config.toml
num_hidden_layers = 9
num_attention_heads = 14
hidden_act = "relu"
attn_scale = 0.125
parallel_block = false
init_std_qkv = 0.0257
init_std_up = 0.0257
init_std_down = 0.0
MLP neurons of a small language model. Each row is named by its layer, matrix (up: input weights) and neuron, and shows model dimensions 560-687. Each number is 128 + 32 x the weight over its row's rms, rounded and kept within 0 to 255. Numbers have three digits each.
After each neuron's rows, "fires in" lists the words (lower case) most often at its 100 highest values on Wikipedia text that the model never trained on. A number after a token or word is its count.

L6.up271:068139119122098107082149151119125085146094094105086174141177138168144129079124117165187127178161071126172173149165114109130142029193124142128160087099113104113158181102186132153152096137206099086083147128178164149163176136140106133142101096119085182146129169120153102103132122127134091161109162103085112117120116138094089110122140157182171137126136103095132145140140145078068122166183
fires in: "at" 40, "also" 6, "have" 5, "was" 5, "could" 4, "by" 4

L6.up295:130084108130105126105180075142098146148152114113160136125116143156116151132198159125148110140142142085162139151124112128107112088114083126101133128113087122095106181102111165099130155077110166131113150131075099096140110154114125168139143077155096115112120120126187137069099161129129166111085179164105123136076092163097101149185045112071082102106107178147101115136164148126105128172199
fires in: "for" 19, "to" 12, "at" 12, "in" 8, "on" 8

L6.up3330:218137114160147131112142124093134106109109178084128091054152131122146115106162135161140101172092073147133105185136203117091130145082110143087130116168080114120088089133153107135117083190138086177053150123184169100191145100125112110120159119123084169057178150150168065160134092172121108040184102107190091143114116158154066152142127135147145152146124079123146109131109123114061119093134
fires in: "and" 29, "that" 15, "who" 11, "to" 11, "as" 10

L6.up1027:159140139158139122129044126126146164137174110119123131185105076063141137135119103104139162148173168163061154084194175105139106122124174096186065126120131137131167139150141162154125174155145127124100086109140202125143086101088123147139134121124068103133126124112014019143127137158135093169164094107169158076175085109135162111118082166114123123158102126157104089129123089098073107141097
fires in: "in" 27, "of" 14, "under" 9, "as" 7

L6.up712:091135129194099165122176135067141120144165096105147138130108205085102116043085153057132201066101165154140123116102145108089121109080163162150151110035134085106163156164140100118170150141147199139187164084155130125102143126114116136127100162137096145162144190117136144128072184114155122071131113139161141098138117156122079062139136116108129117166105142118089151130115108162119091166124
fires in: "as" 18, "was" 13, "also" 10, "is" 8, "are" 7, "were" 4

L6.up1770:148097171133205124099116161117163135171138157114033145083105147171115119092175032191210125152119158095091126095121068152097143101077133111135139141095213157087172116164109145149119098156126140138153116145079113106214149114149131064187138116088100138094090092168146137096139143147143141167149145125072149198150096112129098159131163121115199114150110110101118098112082144097158099133130
fires in: "on" 55, "in" 9, "from" 8

L6.up3262:155156125031129136140121091078116114132169116093150119183142143145185150077117169160189149116103155122120153085179142109074126135102116100149151119090099151199156138136124130109094106156125099093098074130133156134172109129117150185102154160054118103134150167167110072116144186090119120067086176105160121101057071128082076103139123126190135163123103123188110091057129129111167181158200
fires in: "a" 96

L6.up1342:151109090136122185142145122153133156075191070106160098106191068140116160121068077092065180172086153104050150152125107142103206095180138131164100094103175130117114165116123102168208139136109170136163104111144198130138153136157117129184139159109098151097126114153151155117091088124078210086131125163087149121102116146099095118180173082141063143139182165188087143131133110160125183103124
fires in: "the" 46, "and" 25

L6.up227:118111139118100137195121130078085100143147150090148147105154136114141133153111155143114131144143142119078170140146105164134143118133138089093126069115130127169148092108123072074168119151164076123088212075157157179167146126094162150125088127106205149099126110136177151122134144096143067205190052103119114109133144138162182122141097156132101162157076096148141130084110123156098115056129
fires in: "the" 23, "of" 21, "a" 10, "using" 6, "s" 4

L6.up3041:151077175185127118160125096144078157081117122169072131132129086135138096100139218106184105073092078124139146153088163081172085171108104165048102140111140113146126156126088114082088150169133143173134149181071159087176099101138135144119072117106124130127162141112118160086092170148102215130109161153067129095182172151162147147113177095143145158153154100138111107127129155116171056136144
fires in: "his" 36, "s" 33

L6.up3289:122148129177130117164083172160124106138156178144096075122102183125127099186079136134104156182127120119127136129170127189110074133106088110117134144109143074097116118068105146181104139127136153122160091049117112124185144156157082143218140152150127152097050142070163184195149171164069115189167174128165193155086112063113105132105124130120086112153122107163113134074176122138118058123120
fires in: "by" 34, "to" 17, "1" 4

L6.up2931:101157090116116135147158148147132030138161223097165146084135101147067142066145153107082131104125137121165143166142150184149175107134165094170119103155099159209200127154183109185098122158134152131168137115187106103114091100186098163115192098082164107167104085106133092124071135126176119141149121148125110106171072175145144110106129130130084159115073190139132120146145120091131164137091
fires in: "a" 35, "as" 10, "the" 8, "for" 5

L6.up1681:066160153094148119156132158121111152148152145103058141090148180148136114141084186137134132146136058150164153144127057164093131094119132114145114141077158142111090127126126118145132135110133141128122077173114139107164150122140165127159121177150088179073133059156105118170139106120092153108075184134125118071108154165109097160115126168126111176088135095139112127136152156057104104138070
fires in: "also" 27, "and" 20, "to" 4, "then" 4, "while" 4

L6.up657:140089128104090106071195191131174073192089141146166091157129109084164171123122092133135134156061135168144133149162128103181144162110141117142133161159030089145091141100106091186171149125076171106148162088164140145149154091149138149188139099153129149154176170123113158095167176095128172125114141138152128115113111143116086075140149160146092114159118156096164135086134053141115165127120
fires in: "a" 37, "two" 8, "of" 8, "major" 5

L6.up3481:098126089137138173109171134138129062078157117122121136080100101047096179125133120127121088190074137200137035087107115156141133135107126170146105130097084130171087142172105142093118112062153119121136127167110169146157127082133127097183124050142109107164124146145125111082156140162117194102118133141076110115165112123127097106135096140164123124221148139109092111118155152151175164181114
fires in: "was" 15, "is" 10, "became" 7, "also" 7, "now" 6, "won" 5

L6.up1279:097162139082139105080120114139120117104109097101107149102120130163114141074101133160130120160098130114107143163156152108131152135165111112171195133165162155097197132179152119209111112143142100180144116163124138091183132080071162107134132087057135141092139211143082162149119173149073093130170082102102151128148177073120145135104129141123197120207135092082154157088097142074145132101124
fires in: "has" 23, "have" 20, "to" 9, "had" 8, "not" 5

L6.up1801:128121123110095135205099139104133089094177115140138159070148121129133116122073073143132119142119135077137094104109133053131067119178130128082105137100100117134136107127158179143109156114119171116131144117171138173141108103172147087112158137108137113198165183076107123136162117132139113115104102125130158126111078123166067126142168146125109118181148091125162045139112129093117195086083
fires in: "that" 38, "each" 11, "some" 9, "not" 8, "by" 6

L6.up3129:133139057090130137169155084163142122072090068136093123088135087130159194123036173100106144124133136157167150132162144143136056131082078089064092138135170123158129135134147093121100069136082082131085100119177079127183168150135084113157183157109157172085157136200172101109136162154188085105117123049213167153174124173126134135157109104164129148112152150111103076108122124141107103169053
fires in: "is" 45, "triathlon" 5

L6.up1791:137110131099120130104085149137099158115148106194156146131098100059144135218116056189147112137081124109086124110158070136117168085067158096182101124151098101114165125108100131115117160081085156120175120117105129135150129116104141114137107154140146070167118119157114093126084165132152166172141142104185121127165102106104179075149108081150113175203097152122150125139102119149083115170160
fires in: "was" 29, "being" 8, "were" 6, "taken" 5, "in" 5, "came" 4

L6.up28:147086158138070147111081183137108115130101153163125160135124131126129084107151079156132157128182130039078127092124161116136143076064162134168162100135164059112115134105149157118095089124116122145103085133114187108111124157159115164137117183057121181138154116149090166143156092138065182149183154093127160152120095108154146114129093098044098115124102145159134136151137129134109221143163
fires in: "for" 22, "s" 22, "his" 7

L6.up707:101126166104136135138124123074106101099119118130144097072151165090146154115150091165117110145150129101111109119132104091167138125133110135135109117147131097120160117106148159142123139106135143148164117113152117170160150171147113119089134140114241159141154104140139090147104168075167140156198158162100161116134113087135121146100146119136098128112145164068155127144107109058132145115146
fires in: "the" 47, "as" 8

L6.up3461:125222121128110123149134194151130116110115152154153136124093137093160172115094179150099190142157117200139113135115125129130100150146150117106176128113130085107179200124119141168166119141105101114121166100097089128089100184111118119125102116147180159058090096122151127129128097114157122088143129160097095225139000121103124172141154116166157152103117089124103123172152139154076161172138
fires in: "in" 58, "for" 8

L6.up195:116155114127154152169112105060143123097165152119158112115123117142121170090167171156062146129114147152150095129120124114181170156128163173106127166163114128112111112065086147170128149160125126139118169103145108102079148116180143110115121193115138180117162100208138125154102187104141122120172141107121145107136144100142103180047143165137136128158158084132148159096135092127130137055142
fires in: "and" 36, "she" 12, "woman" 7

L6.up2517:121135137087074105077127191130120060181157150084099126105157139120139132103097081106140189091065134171139135046152167115127104114126132082154147093131123171130125114119137106151148099143166149054082127126131118136140164155127101116120150128114168110126129168119118125152076130098114131155141161119147174143189095142070076150092145156128173120074158154159123119153144143168178168203097
fires in: "in" 94

L6.up1805:087150173111074127171168152095139145146100148169175106111129132154157163124123110103070062131093170108156158131146114086139082138136140124154239141135138138104200159185163146192137111087178190109139125124171084206125143112158120170172071173186149100104154111177166138093123136131206107124163136094145118127109085108109191137147146087119103085144137179130089128149120181172159171161137
fires in: "as" 21, "of" 12, "be" 8, "re" 6, "to" 6

L6.up2857:137141184140182152104153168085104157125143140133134157173176118127169177124113077138103159114182196123129073153149130138089121130073130148132068112081110132121131162115129154092119111130157183083115178103179085136172144105095179149128140129158107157151131096132116063090167138107152116195048131136156126129119118131109153138085132160188147189163076078156084104112158125106169162115185
fires in: "the" 53, "der" 4

L6.up32:173123064109093162186108172114096114114175144111118147108143119129102197099123127089097172101149118113105142111120104145109133151190145171165103091174122154099119126228140081082153144106139171141135146119148156162148086040145110095119146104100080153083103191095056097163095148118143079107198103125102091141141076133167173181147123096119157119089103134154164110132089140127122132182111
fires in: "the" 61, "as" 6, "of" 5

L6.up893:093148118176111145137109109126132102046173122188109119112131127157167173154122064194127194121134145143108042117137212082145181095141141137098135154188145103106111095126112141147121115145152123081160140128161134135129149120113104087111142123128118096155148167153130070163138113112141171076118143126080137148085123126101126096126107139105149128156118112125094149066129151071203108094138
fires in: "in" 12, "on" 11, "from" 10, "with" 8, "by" 8, "during" 6

L6.up2138:136147125094165148147104147112168121138147085137111106128090161201120104207099100131154124173134123134116165161201113062129123130140120091115088181119090152098139112173106114102053125160121064163059161154171098220158083175115109151090126107169074137120151097182112093129146106119146091144168136083129066180122091154096175140167154115158097162142202100196159087070091088117114133178114
fires in: "all" 26, "of" 12, "two" 9, "for" 6

L6.up3170:069142166138061146146185100106103074141131159118116224092106089085074139126097118098120138124123137119139114166192169134175088107138162096122130158136082113146136080119214101152106130122134083145132110124105159129121120124168163133131073072098112151158162148088180124154077136153178120115094057152087114135132121143175156113176101203078159097186106139135121145119126152070069120109113
fires in: "its" 34, "their" 18, "his" 11, "whose" 6, "s" 5

L6.up262:096116122170123082086138090164107173120133159106120073090089091143086107111138144102158067102092154140178137110127110148134162128137119113108175077118069184088122156187151096142103184135174116082123125161122186121167106145138140111117137148122132114181154134156145107150149131144162123150078083116149093131067165120103099144138095102151098083201035150142152124099113175113107082157143
fires in: "the" 43, "s" 11, "her" 7, "his" 5, "authorities" 4

L6.up1073:134147159115113105039156191034119199160101086132141106094144090158143131095115112110094162131075123147075117132149106095174149181078054073151159111144109153152165103167093097135119176134211126091130179160113147086110098202114127177121164158134115130148169096116178158095108197150152124115140168126133106131148179074113134132149091119163115148098094168160135102156172123117142166152098
fires in: "a" 81